{"num_hidden_layers": 14, "hidden_size": 192, "num_attention_heads": 6, "num_key_value_heads": 6, "head_dim": 32, "intermediate_size": 1024, "vocab_size": 8192, "hidden_act": "geglu", "norm": "rmsnorm", "norm_place": "pre", "norm_eps": 1e-06, "positions": "rope", "rope_theta": 10000.0, "rope_fraction": 1.0, "qk_norm": false, "attn_scale": 0.177, "bias": "none", "tie_word_embeddings": false, "parallel_block": false, "init": "normal", "init_std_qkv": 0.0368, "init_std_o": 0.0, "init_std_up": 0.0368, "init_std_down": 0.0, "optimizer": "muon_variant", "learning_rate": 0.00268, "lr_mult_o": 2.0, "beta1": 0.95, "lr_head": 0.00629, "warmup_steps": 200, "schedule": "wsd", "decay_fraction": 0.631, "decay_shape": "linear", "final_lr_fraction": 0.1, "batch_tokens": [16384, 32768, 65536], "max_seq_len": 512, "doc_mask": false, "train_tokens": 291800000, "max_steps": 8576, "dataset": "wikipedia_en"}
MLP neurons of a small language model. Each row is named by its layer, matrix (gate and up: input weights) and neuron, and shows model dimensions 16-143. Each number is 128 + 32 x the weight over its row's rms, rounded and kept within 0 to 255. Numbers have three digits each. A neuron's up and down rows have the sign that makes its largest values positive.
After each neuron's rows, "fires in" lists the words (lower case) most often at its 100 highest values on Wikipedia text that the model never trained on.

L5.gate404:164111129124141138139188180139115196159127161111138057151125129137109163007134105136100069150132136177158139104171117113131133140104103134118134138057101095079113143092103078097150118165105134134134137094084122163109125156115136189061154148140156111082140150146149128129167117097128148140108157160108093138121142106179072098176105088134104147152116133076139147152165115051090088151118
L5.up404:129145125138164149123181128174114156169146180136094091094118129143135092057086113125146125098132140174162142117120088118168144070116094150094196066109131110106137073140151140069133129126144128125146102146091094160122118119064128078140122104100113104165119067174144132124098188118125153121140106115129113148130148193214085104103067137180115120119084160105172048156150162159158108125184
fires in: "of", "do", "del", "divincenzo", "dits"

L4.gate965:180121120113167120161144128101127107124118117071087150140154176122142158132112183123084055118111149064097057144102140166121084092162206136100112143184162142070118113124121114094137154122082074094165186120121112112105184126122089110089077152092140171115144083146094149087115121138183126104140168134134123109083132172143095092109168172143144135085149158026084137128110163149111104099119
L4.up965:096143116137199158112105080109145097138082146096077087138123181123107073118105085141105140079139126125092073159147124138109122107105147153175191167111117130139148104124140189151158101152119131150124112184119106168113079132059138111112135108140120097118149071170124115169036240155115124132116144137140127186141150191124163110096123125106100115120160124066150156079118136109122144152067
fires in: "of", "last", "contest", "among"

L9.gate982:149110118151171088135152134133104108114151138160078117124123196127087171182137099141077179139117130175170103126158078119109147090081123057145109155162140101161119125102091067137111110126082135142122120077106130112087120119087167082147067154134147193107143113152130155121151082102148156088150081138120001155158121163122113106105078107144153162054155119137095163066109163098112126110173
L9.up982:073166155103133157067130125121141132122180202121196175160167114140142120154109129187124114153123107095148120144075158097111110080196160127137138105102145128127135135120109076162123168100188128140128163167094134174118129127142059107164070127111077101169176109170144138166182171177126136152144074112118147144138075069165116156115118142126118109135127144123126186114111097064208125064144
fires in: "and", "or", "to", "of", "for", "in"

L4.gate748:126133143073169102156129123095091155141143143172193094091175137106109095171099124141152165163137130112165087142116106174135101008137089159128102145126119161150115105097132088142141094172151094104146156079136106177124069155110141079152091149130075092169117111133117190098127158131124123086175084107189137072180110103124122107110167191139182155041100137106164085142141126106174083104137
L4.up748:109129146101129079140142130095069147169241125131154090128086069131166082143102118145102149140139174165170118131139153091145119078144103183113128133156103103098080113091129166118159114146159111167177143117122081152139064074218163115139129120125144116145118134122103113116111143123119152060084120088161122125174114132155127081090168147123124095135122102131178202110119168110113071126060
fires in: "code", "party", "air", "history", "contel", "counsel"

L9.gate756:112113200137114134119177106108140171116154127115113106105069094124124184110158111142120120116144147117176113207181115129129102156121139173121148139165146083090095169120123118071125129127161135128096053115149105195087117172128141102104053120124155145141127113113113150106170088112145103116138123112148170131111166152049117185086127111090089117137158099141163083131152115110093090124106
L9.up756:125154136090140131099070167138151096179102115112065124111177082180133136190108175097177117137159142138153153154174169107116152162093094157087117061132122096121145204101127094122137086136131133164170134101107147141128160145178139088124084118096090153114138136117130140147137181128087131056139123144157104103125090086118108131096136138119172134095165146196088170106091127145102111111031
fires in: "that", "as", "where", "to", "because"

L3.gate795:108082079106066196163128086108117127157124199105181113086119162097173132087162076096121111202108063128101100108189126144099104102167078134113141078097130141157083120144078125061159137127129110117175193144104143149143119163121191133094106116127080167190086137207136100126131130110129096057168132166080092138121164137114080113135122136147121184120135127193118160157126118123089152136108
L3.up795:142114130107109108128132089044120137150120079091085108099159088089174117128153115158106090171085119076110114088120138100132134148145143124104150116126178076104083153176145140095143121104149112153108195175064133135126093157068140120058114132108134161108078107203099171115133118152128144103105175225095072109120192098124161130168117164099072085131054168122114114099148170122124104104089
fires in: "after", "while", "when", "although"

L5.gate25:165086145127122136145147115168204124132152141166124148144108165138125117146141099178133129029074126155126108105147100122137157178102217086118121081136102098198120123113119171153154096165115122109107090120111121130151173113082048167159152141112113088118160095142145109142123144163170116140096127128091177157084174143153106177189108118206105113171163142163108145165114124147129098129149
L5.up25:143176155143135148145147066141154124128121158129051146120133135103081182159154134089124123121082128209113122075143100161071168138074097108126149106045116140137136146147108179132146158132081116140106119046153166093066167129122129087092148119117153175153097155149147159112116112089190155117091142108157170093131143103172150149171159172140086117122148130112125043114124161118220190141078
fires in: "place", "medalist", "open", "total"

L4.gate139:129076133134098114138138054142092163110142167144095072100147156159143090133103074144116113242111125172102149161134108169116094145147143079075087170104101129150146147204149143188075105113048156146114134069058118102159129156101143174111130123124115120091163127190192067168115095150109133080114166114140147142171163143154141143157139121162122116145144123123069157102160151157096102062100
L4.up139:149112112166105118072128069142107179182141146106080086143137126133147137087134133127057061116122060150144149141153120136111127087166074139141141140139138089179107049182117085088134117165110108105094153138090115100146109086133150129122166146163112055059127079196136123147093158165131154129152128128086136116139060124167131113081081115107164116136140133091097159081214198088078130144083
fires in: "as", "when", "while", "years"

L2.gate598:125132065139070111133121153123095107160141120138178126153079115129130138139129152171126112154147193025169142057179149114136110113088119073141066126117116122106133114112198126104154137154191105089119060156119119137166090121131163116135152141085130129106102137163169078090128094111073110161204128079137070136151162117145168119130142120144121138088102107079171097161092175167092172130134
L2.up598:203133117102079186058128174107072113154116117153142111085142108098127166101135177156140154175181161020141139101141163088094132168085111120131128117089132124110120111142183124128132151191112082127124093074107109094145123124166149136098132171055126137162113107218134087131154134093096117117159088107115036122127146132113138103124131139094119119104087146117164105121142215122137157173105
fires in: "its", "main"

L11.gate687:129110169143179180125170101146097117144110117086148152138148087132148150180169110146109063126135230089143167143204119132142129136168163141126198105122151098139059151140133112123103109129099061131146162125129086108099136117151107173129156070126111110154141129063133114135108092196108112110161122167080183135121169121175106099137138164124093115159094139157213130142105122137131127161130
L11.up687:116173168163091091139103100085120072119126087130125168135126191115133148149134132103196089148121111157080160087065115174113157196109132131102095159090152113117097147111114131170110112148140135125146172130160118131150075093097191119138097132094104086117092129124148142081168180126157116191180145057067095102157132124149133089106086172121178136124152097141150144140099107150167138143129
fires in: "at", "insignia"

L8.gate200:159058150057076088121145182099144125195163067116149156078137094079104109186114133175139136158097204113119166131136104121085102116130147141110208167170116155109075130114108097192125109081138129150120139090180137145125096171075136220107135125196080124123134107048112124136140140120132150187159109114115101108101106164104148083097167203125104175147140117107152120119112142085138111102126
L8.up200:177165139111088091107120120122198140178129124107132114067079112109157163095119144156158100167128082072130148107099101108147118137186190118130125113115094089180143138139088135174150126105137100116101177101160127136113091105145115143186100175131124118166128090104168164096092122110133105113174111171125149137116127123130151154135160175108157144199142084180091088069103100098086132134091
fires in: "at"

L3.gate259:154113110204110104080091153127106134052191109145193111067128158106120129092169113170181100128124175074133150091154128054104168130101097150098150100133165147133129110189101078150196090194132130158091078121077164085117106095117118120086069145173135102115109137169176140133174095140117074142132143114083082166094120134112099124136109122104175141156119138182122165151169152165150162086134
L3.up259:120163136121110103101080112087140158170126108177216111063140122134121183127177138127111164110128140093152141154105110104128119118080081143139167160101142152162111080085077127141177123112134152073166158162090108120160039151116127082160143174165101121131103120180141113141123141152113080164146121155121130108078076136111129074183129170036105136131178159161152104135115080194144130111097
fires in: "its", "career", "astropanax"

L4.gate638:129150107137097151221123086100138089095095088114164128169101114121151146099091116132142130099136143085104078168151145160141136077120093194080100091063134086079151142121116112158134092178160147115175121123157184107145091189143124133162127122187041106113131142142086122173125135054146122123186131161126136139138094144128126167070169167140097083124078132140129180134114153122129115059192
L4.up638:018117126131123117199115067109127151114133132128181135117105114115147089112133099135108105076150086166147137153137091109157120111191109172148145066147139121159125062103122189136150140154083128114142178144102078113161135149093124119153134145195134050088082130073132090151130084113160101046131142157095123090106059098084118079082131125104134125150138169110134131135106090132095189111103
fires in: "history", "worked", "career", "after", "working", "announced"

L4.gate1001:160097156133107061085113156112145126071175034185144120147105171120134168110057114078150148126100165150171148127140130120129076093058073141138084101156111028065089167067123146128180171057152101098116150162153160140111107135151130153129139117121147121129132137142118123148140152096138091106093117073125152091097146139149140112138108144079088134148114080143150113061137104155168154084202
L4.up1001:164096135174152098117133155141139155114102080161124096194141188068081135132124160140140074122132145107168110121081106141137162150116134126091107100169102112122135154126124119095223130097110089158162136079102081126126173138149137143127099095147158097160115162179117168133042112059122105129163101129122146103149174140168116159182063139109092126150169126142174109104172087123131150107191
fires in: "or", "in", "and", "marble", "bahubali"

L11.gate587:097117151083088113108124094170088115145154135147138177046101114124105157083108116113111133091112116145147154164204122137142100144170116059068118078183176023122130116141118120128131158129158162136136120153092159142126100106143160091110197136156084160156138125150127167146146086113106147118117132149125146149191118094121129121117124149063087114062165123155088190086176141109169081091129
L11.up587:134083124148111075112176124120199092147174119183148112146168127178110105126189124158135166148114146143188072212132109112121094163205112148150064111102181058128151146133135077139170104178143107110151105124150151144110131079097178135131131080122118176060145105094163114154110093135084175119181076135160130148137125154081139119102120166119134094096170128155112094113095128138163120176083
fires in: "that", "since", "until", "after", "as", "when"

L5.gate870:108095142153102129160095072071185102093086115116140161086105141086159119179137057101121090103100062106137139158106072171115143088142091155114111109139116154108142109103152083178095124111139112185097097130104131069124133114183147147120140136226175132106109127132149127151171105163132115043137084156097122144130147106122085113090111195045115085146172090134131178125155110108143099114219
L5.up870:136190108129099131143116123140104119116134127140150163135166099088158105205084134107102132117130103107182091199124124134114124193171122180161159195087117088128131062052076121099136133117126075119155104122088111119128195141155181132202093144135169141116139123108164059100134136104131099135100112143145160130128093128118057119105115170139144083134090153147126124126102119089101109196134
fires in: "a", "the", "an"

L3.gate898:103111098118143167104162101060157126166116182089224178065131094119129122166150118158099158163076143112159099150122182095175118085138117107135159148164138131102143122115095151157112218103069116081149097100139145095131174063179144115145150125134112182137116096140091236168149098075139127191156140165172138125097133154117169128139078123139139131179129141131173113081142107144155110101106
L3.up898:202143129111144139164132041042140124179173154147120128142114134141097151189136145125079118142098163141139113141126120142122079074092152139138123121170141099067100092128087148138103183126120108070194115101191145124164144118178178060121167095135068136161092120192117206121115126094142098191116156087161105172078131125113115102132043140119134107138149144067180156067124137192083138168170
fires in: "and"

L9.gate606:065174076148144091153133119165114182173131152145208153115187132094104141065134153130070117106111171112121192124191168136132115098088159125084123132165137102100151169144129071126146151099191175170126111108113130156089145126147170133095153075132052180065130150124149119172117179145112133110142106204099114125153169041122113121136096119151113142143114177119142187123081141127117117124134
L9.up606:170107147094135125139172126138111150180209104140085126119092129102118107152043170164142122072085126153164096091062120154133190071141132125147153079116112091140111072135129119126064142094065146073174132100100201127151145157090139122115147149093152167108160124125121172102144029109098138180132126149143088164111104126059100073068112129137119081170129098161107134098146162127154093112141
fires in: "and"

L8.gate419:041139192121080140128134081182164094144108097093164092147093127128174120133092114153096110160135149107095125197151162134104116152189114080089105062087171125164182141146143145099148097080150086183125082116128139148125141148064104134125170143141032115096103103086134155123107156113140160144144127065121132121127132142143125152144114116061171181099142170155169134086056099144111130119090
L8.up419:112098136145134149145128110164183166135122083095099099078153104137119092144075138168084060184067104106181135156120125138136104108156102084138158073080131082125185097142129095132153135162127123161143084125152084157083144144074102152160176077181095157109093169158088163146108097203066115110121078088095109104175174114102066206096134091130132084137132124122105150160156157118099161090120
fires in: "when", "what", "if", "while", "although", "as"

L5.gate518:103075097116098137138110075125074073095083152114139128136160174092105134134148111107124163117125149124120183104159149127187132086131117146101157135120152107106145166119102068165104169108146173145134094090134145139125149132121145152127132139171040103097112117113151109134165133136221131123157129216097127146169165125117144109072126073117137129149108095152058155137103117141119014100141
L5.up518:051147143124137167146088118080086102124134128115145161121106118176200207127152116068136111164148114122187159122134074211195153157141164146055123097091218138116067145137114110149191125066139122136088127123113122131120072120168133175095174106165127141165153072114140136128152123194164117100129101121092109173082153129136102157155143125110138104137149056139154108136115189122175089129071
fires in: "after", "before", "following", "during"

L3.gate34:172153156178134130128109123130074166153211168078167117145155070059123135117100126136135129114142115178095111103105138113136127116090128102149107102128092122095142133107106112147076180120085161098152116111173121129141169124154116146127150113165115128103139100173124122143070076214215107098171116147105110095146154085119131175079121133114091110135128091096078141095069096085117118068112
L3.up34:146142176112169150118062104092089193115135179120110111146121098123130142104108156108145093151112141101129102086136158128163161128110124143110114108119182129117171107071108108160152187088094094119162152150133102150120115168051110132110115080114095157167127111190120105186093100155125104097130148087097107163140164131120098117122111166129076157062127143061072133098076082065138126123116
fires in: "made", "making", "make", "makes", "beebo"

L11.gate510:151068158097117152132125120116132214092169141117179096134173072172093100096134112104102069091101148166129103079165168143131113108169075124117116094183139126094221111101082117070182162110049124164077115133112065131084118147123126098180107137150058138103130143117071123115106119117149098169140185133127163110119092152155183156125142102140117117132102103062179140143089102100194104109102
L11.up510:218193116137165116158100135120147111127117064166090141093142157200079139147164094213142142132128129140158160132129110166156150107110131120187127078160134091117118052101159119171163057145128100166109065128119124103168139127142138083162085104090102126095079131130116207144143050123147090151144188123096090145069163100153041143101101131162122185099112087135146109096188116186105164173154
fires in: "most", "more", "very", "some"

L3.gate486:099110151038086143092185117170176116121132126102166108127108097138152154105161107158132142136189091130118090098161131108196075132122124131080161124151169122113116145158130064141111179127171096160137145161101132182103126133170148115127112164080090101113098134138145182117155115130129080135143163142096073091143131113149170129135188156132097099090096147143148168139129112151123118142103
L3.up486:060070151106124120135169153120143100175150116122068152149089162136164139129197116142130168164079135156131092138120090145112144154189154080132109129138109149126145153055116138127197131121105224149173160136124136147095169084162123096106115076110074152112097121061131154186131167137139156159117094079100103090104153159168172072137178115115101114070101069124149130151161103127116149124140
fires in: "name", "title", "code", "division", "season", "position"

L3.gate777:056152124108128139152146079080103122143116178158198137115134144111147166131136076131071135117120103174084143136156096103199099099097071117130115192081121149137158158125170102143114151111164128093119139119138138211112136104093114098098093130107101130105126164127101136091144153160156109105178167127110114138166136085110127180091149138125079165155087093149105148117140103169108119129121
L3.up777:090139144176112172158111141107133049098131074148127094137121110092126151137144081108104114104080115137134123146133165072155104150056162137162105187092093131055124171131122143116159066139131157111190129089150182127102216148163137167105093107147105170090150105098101102124098156165112160143123121101105088122136136185158146130087148112154165150132103098205159157107152204161154158106163
fires in: "after", "following", "when", "eagle"

L8.gate706:183136120082115169107087098102156117130096160163170110149142101078161137103103089164134114207151182136136151144157109172144140096157150130128072115189111179145110115128086136076190140049078111183168170061129161135164132146115109131177078111117143153105145166186114125132137115158105093177175120131104138138178154149138121131183107164147151172147098098114130119172086141104171145157133
L8.up706:145133148115137137148107174194074131134106126136144154131145119170097112077136161104140092118160160058213175194163130134118142095074143114147118121170084224067129090068092132106121179124144103162120167124123149091168143104130102105137132075167104158085163115130135117079134146169170156201126107106120145177107122069125128136105092138188087134120132051145107127119142181123117170100143
fires in: "more", "most", "very", "thousands", "relatively"

L3.gate783:098106141152151136174075169097105177154106226132164095114125142108078101121126123104113143148124066118136093138152092126156156108144129099124111134143170122145145134113154144197120095174034133173082126148072138085148149073104159145121137135146073106126139090123144114148170101155182116095156103113129096100105153172115131176162155110156109173159165080093090159106174123146143197087125
L3.up783:140103150135158134159105099075096198114163154121176134154092158133098105138070109115076184192142120166134116185149085181146126113140087089100082140138115124077127117148158140166145149174094159106123145080124157067141128105182169180139082101130098171102136094112159082151099131120131098103133053049166133090131138129106097118133153124179103108158119102153086093073125130112113112117098
fires in: "season", "made", "played", "career", "seasons", "professional"

L3.gate378:159080111117100115157143125099123072117092079074114176144130120195133066175185140032107134149138156111162154088157137090143136089122111110111138079112073126161146110186124112124115119085115137118123105172146118179095113149155114130111178215148159160160151124136132171092185093116118140144157137096136211110099136147059176146136129189099104151146094101104095137056124117133088145122071
L3.up378:149108111106104101154137128123132118130124074102153208140177156152112097141204105011119142175150163128153126122180111093105108079132124145127173100138075086123144117210142098125107080101164127149117105164165122159120066206147103135081164198143140150148139122118102187107179092129116132098155138091118146142066129125111170134085095173116125123156091122137110102084130145145117158106081
fires in: "minister", "painter", "editor", "director", "writer", "producer"

L2.gate167:112107130102133127151137123191124154109065033119091164139188117168126131086114083096156102137136144126137181113174147113146147134132125140123159126133126135143127156182125081117080130126167162123077136153099142163130048185138104106135198165143138169135105133102088174076126080164124135158127155116115167125131134105079182135160106136077117110154106117108082084058139143119181111089081
L2.up167:118093130070143118151138105178123170091073094104067156104162133144141105113129082086152110147143132116140148118171139054107151144128138082156136107150171147129140142160088117101090098148160194136118123149118118116159049216128098114113144180151128122182095146068086155097109079165133145132133130117115108160121136115063158155154083124094144111134083121127086047074122162100154140101073
fires in: "president", "manager", "singer", "actor", "painter", "director"

L4.gate462:146138132184119090103094143068084089135126127124114141156152151084154131130119159077146094091104131147088130124110103111140179103113088157119144130047202118084078185105188156101105148125088211131125122134081107075127125101115153096114108127150118192126095084145075124141130130115108149146113122098131143153131111130142102187061119072142089171134070045069186148114195131060146136145105
L4.up462:110097127096124156099056158145124151098076137108153072140136150096098140123082103122167127142186134103161100149106145181106119146145101060153134088151142135088157120151134144166153113132058147114115150166159135140129121159119149118122096154122152136180210113138099137160138084077154147067153149086106156127156093136135103149113166197181164133077194164106007149106113083142141118117120
fires in: "season", "long", "year", "short", "career"

L9.gate596:117113126157079111124105201082123139180107188119180166165129089183102111174101107153102103114153149139110074140095109136080121108108163144118141069151128108159114106145124130152167166111157151100182086120112189077175130113214128129138148079146158122150112105193119146154181167191059137185141132137175118142152087145110131144103086098184147090148138135088111146090120074113140132148201
L9.up596:145075141182123140128138112166092125170120156122126153129104127138146117123107076141158216121118114139119135139119152150169090140144174159103138205182137160127128063135092122161031134131110095035133088098162166149140205162052166103112172123143120099082165070120137171130156151146063161167102100111167089153122149128088156133045080110149083191064128092108121115167117107138167153167177
fires in: "and", "trial"

L2.gate838:098108155126146186122102110134126166129131082124103126111116160112132146101119139113138119138133161148161110175163158143117138099061100053087071134168106116066122109100122126136119169125194123115128144145130165141164156182158155158113134114209098152111155120108157161113143124100142087089189101095066078109105121134072098132128131195140085108110095103125091152071100078114091137127149
L2.up838:111121108126164145149153122063081157176196121087100109053127137129131132111216131108107123173147086179118122146131161147161105151056103110090144114117156124085123096116140126130124157206121158137155149135195177155132169143094117175171107153206131100126147088147092149139130161092130090139148067084117119149147108158118139134108097135102094118109107131114160164138126080170135187146096
fires in: "made", "make", "making", "gave", "makes", "gives"

L3.gate265:126134143125119157116181124138177103132135113112135076121113145159112087131158067185139159148126090112179188156086079114156109113186064087127084147177097127063120111141139103148127117175120180151151144163132125132131120114159145150161093124161070151142067069154140155084102136090150063115145047136146113128114138142092143099119092099120118137100110141129195155088081068097077086135063
L3.up265:118116160138164133111144122166179152120104106155161087088113082141146174129135093138111175145121100129178148176071071124127122105141081078086094114166115146060107147126177108112100183190142189177199153159163118116168152107133090156138149171137064177161083123096138163111128076119133091142127062153128113105168166127088130133129091114135106143089120098191131105089146128128107091179053
fires in: "called", "named", "title", "name", "designated", "voted"

L8.gate909:101200144118116108121123175125161107146098092097159148126171159196110135059126132116094145171157125079117169147115091157136110155104131090114091153141122126088065136082098072141122119124141109105137113105102207151082140135155161088102143125079128105105170170187116188168128136141103093130150135138126145105115142152154129136154161047047128110131200149124139154111124091130051112097048
L8.up909:160151128066111076105087145107123125135098176087126122066116130137138132113189113074121126126116106108159109101132078092096180079149088157067083093185147074115114123110124084162134160098140126137105160143157116135147116164150198136138164062118116121105144137099196170158147157163145083109119080138116079119132149199098093102073135172179134114123107098164111104079086066072159133162175
fires in: "that", "show", "film", "song"

L2.gate446:133059108122159066154188139184112157194189104163114131083117051132126187141132146137145144106135081119124112114196137145188109101143127163127168137084092126182058126149107101094112089178187104103146129166104143102132093104139136131109138155122150166148089125123124138129133117110123104166140091096153101098132105167114116139088116160088122135077084088149193127183146142159115114136173
L2.up446:109100116095153069119156104166102169128113120139197174124162098113155190133144167146146186165161059149132127108153127144163100146134129123117227159140112122135110081124121106128122158152176092110141152153106138105121085141123134098069106153091139121174081122137115136072122062111113074139140127127183110111118092166138063119145154189126123148104126105099191078175181121108118090123125
fires in: "state", "country", "states", "city", "county"

L5.gate494:147126136132155135085139173099172144166154078140151112151162110071131152158133140138114120107097099103141102137144114151067116164128079103121141115152170153092047101168110125150156121104176073139147156133164135147130142127138150122102127099081123138104134079153170182125176167137095154074077164110133077173170104115068133135153186188095144136112154142171150141133040079110112085121133
L5.up494:118143149128122172130099099139112152109102137082123094134141050140059160176127167128092116123142115106156149101127093199128068125139104133095146122154126112113086120119093116170176153111151084148132120198100075142109155121185123087171093130126128141095091132123163142070144146172091093116174104128113160107112119066161135129123114129119115130153125131168129168138067085103087094117109
fires in: "or", "a", "for", "an", "than"

L3.gate172:138125096098139113153182153101124182129147098120085082148092134105155174151135144109166095104144096116141075132116117087141058109086162091154076132138139118061125152111134153160153130182164165083129093094186117115163169128107099105182124099181078122140104117087158200163074124139148138127196122139149160127099142124159133141146145109066130161145143101147193154109164124159141105132121
L3.up172:122145166072139119142141137138195146110080076183141119136027143168136095130095185104098090081196089097131111150109125112074136121116146123113127154156149107109200176118134132121094097085090157163135072175129109153222124093088190141103123158155142168098121112129156138148093113118161118139153159169163086086112153143141141116165152123129127145129085149160158166082114150132187074186097
fires in: "known", "said", "announced", "stated", "described", "referred"

L2.gate507:141138119187118125163130154075160154197107108196139099125098124120142119168132093112149104206147120093143142132139043084145133128127160164133151121102116107166104126137133096154111122167119108137102079125082148112096121103132095180110199146114087102153144066129116108154148167170103181123117127089120131160155093133145078120062151101124142178088146071110148112116153094195112184162178
L2.up507:105106123198113128148114119110133121171150098152148119115110149146112154185128096135123161121132071127127147194161141153123119099068102123144151136072130087132099102185122159102175140122162173115069120169091140139113120109141142118115120124095121107202110088115078096156122145201046179172103143099132116115147108104186154119070094174109150101121121139154158134106157089194134181157168
fires in: "age", "school", "career", "scoring", "injury", "coach"

L2.gate552:170105174146164154078134122151094180070132100117134113103059080099132148133185122124109189114095096135146118174099087094172141105128073150101104113179132089117054126091127150119168178121121108101131140171180109115123145160143103142114121136159076122103180076160099111122153134174118194150142093091088112084174138140132174165070121067141125095161125125134093184121132097112094171108125
L2.up552:065143119099141127120106100122172134139166127148116138182108150105157177121101131121139088184119090143147111187119126122186125136170115083128115110213142154090137151056142188128105154184115141102157118150169127092109109162129133187203125062158136124141178106118174112129118128104044098124143072153118082123094128148094101152120102183141117103144133121100146044086128012122079125096117
fires in: "made", "make", "making", "title", "makes"

L3.gate598:191096183145131090174096080118122200180096099130138095073113159074127099184137108135106115147084114169072144135109044060073107113154106149162094108156091122134117102095146120072135093125121240177124087071095154099184125076145163116121102121156154143141072058129156119091126077119136132098119118145108156103170105127086107123155101111135136127086140102119143050173204118111137076115141
L3.up598:107108103126145087151127157136121043202105118174096127164097149120163136154135120100124144082137118167092124125188102062095139144126102118190149053122100091163150157106110053093147110126097102163203114102140119087098110107127141118167157144143099187211138112188131110095098128067152127110098130186156141120115109191128136095166139129103073138099096130116114161119131143105130057109113
fires in: "much", "due", "never", "same", "without", "enough"

L2.gate17:123189084124130199094149113157141170136139178184126118147199134117133102130153095126137109127125120111080137139132129152103171129145099133053118144092184094125131148116129082127116087134134136112131116107130116093137114083199135074106132135141179110114166118150162100149116100104134084147125109089137131117098124122154064116119154159181101172114117114061117134168202190072107104130129
L2.up17:090134132112171132113087081114092122163129143082168148118130119185130149162104082164124182127121147103155144152081137178107096070121116102055106089083126095097128129114126148102149163092079169109134183114177125118131117067144120114143156121134105150085081131123152118079190126119129102149148127123172137095121131109134181165143141068103091093130140067163150088078083107172153073134094
fires in: "career", "league", "you", "ft", "mla", "exaa"

L3.gate70:139112159122146105126096167112174102150145147132140145109130148159162119164146164153134109052129094074139162072124144142138075154039158152195107123110135075121112122070085104119097159122100137092164156126178167177129107159078112082153138109157127194108154120115093087125147140112089133135165166131120112110076117112095125142127145156141107170147124134095118135124105152166224137176138
L3.up70:127182124104155147147105105139144066101131152123134120127146181132160127080097098123081140059083170086162131093112132159128110134095142105055085165133152194125113133113133093121187108056173108118176111112073154148170140143128135160114092196059127134105110153142098126137132143142074172118167177062106116088165184127124100130133127149100144136114147127079145153121109096107136120101154
fires in: "on", "and", "in", "was"

L3.gate175:107132112169172135079208150183114158112107114111140079195135090172115170136067167192136064098101118130156162119068079106141142106159112086137144180143131157087124116158160086160141150116109106106123112180134079159141043161104158132141167128117159122158141135101134145123132104124186110144187101152059166174107108110107158125141179179159134123187118198109143123080126102152151137100156
L3.up175:093167104171133178102122107173159128113148152104129120078115117114122168090143113148117133081097073110164200125082121105187090158097133075132147113102099131161131104132159157047101187146110095150089185109100120218115113162138159111117177185133143104135102118126136132150171150120170122096216137108138096084143147112161169132154128156117085142168101125112137069133122123095109126115165
fires in: "at", "atom"

L9.gate726:089122096113130104096146125127149073104149107142139109093149150125129135130147140219118108127099178171095091145150169137113074090109103185109152141117171121117050149080155148125185125170154138106165145125072145120131159173137063138153170115187140084088116129106110100110127095117125060130104227126083078128155191121178160127090104116075109128132126189112156129123139133138107048107144
L9.up726:136131114126140145093116122161110124135068113130096128078135144175133135120118134077143125067165151086095146159108107183163124115185132143137162133109153135108172089119147118143182172183152175143117113170060058151131108168082071102180126088178152111075114146123128106115138111085150098084163188120143140138138117156200118111115100106140103131113155130155126114170130155145063129132007
fires in: "of"

L4.gate985:126097126186107152091090118119114071111146132116178136089178102100171113156188118148084171136107143047117085128160138110172111076201059165141087089098129108116086101103168116137152097107108149126109093179123089132113090069160145071086116149097099103087152092131141136114120155135095157162091131160150103155223086166095091216121157098111132141112124091126096113150097174151142123061108
L4.up985:091124109115139180141091069133128103089134104118178139062135105081106139146168148128145156156124136085161169094166161110151095084165070160169100120134114115105170148166149117155140082120135133166106084154134085147099152069143191071047068123112184161143136119122127155194144123201061136167121117138128125099180081144126130187151151115154130175109133137124158084139092152145127142067106
fires in: "to", "of", "for", "in", "from", "than"

L5.gate516:117088148138153161126184116146165187099131182126222126139151125154131113160154101189060111082049161100108127160125157147119121137207134178092126107095127102153168141134123071152083164149102107164136183143123155133165138113173090099100147141147114107116102103155097127146146139161093138153091082197139148102108134137073123065084077059081122146058155115117076176114056123133156072112158
L5.up516:153091102115150123122133143104157161170166138107177139119066140074093132149108118123138150120118121083116079107193149140112107136122173199151133159082173156103175142149087119095120167125139113088111096121177160083062204165163111099129138102078127137135158146134111161121139070153132138142120140147104156185137133143088059118152141123156153148167076155091157097173100101145115107148102
fires in: "and", "or"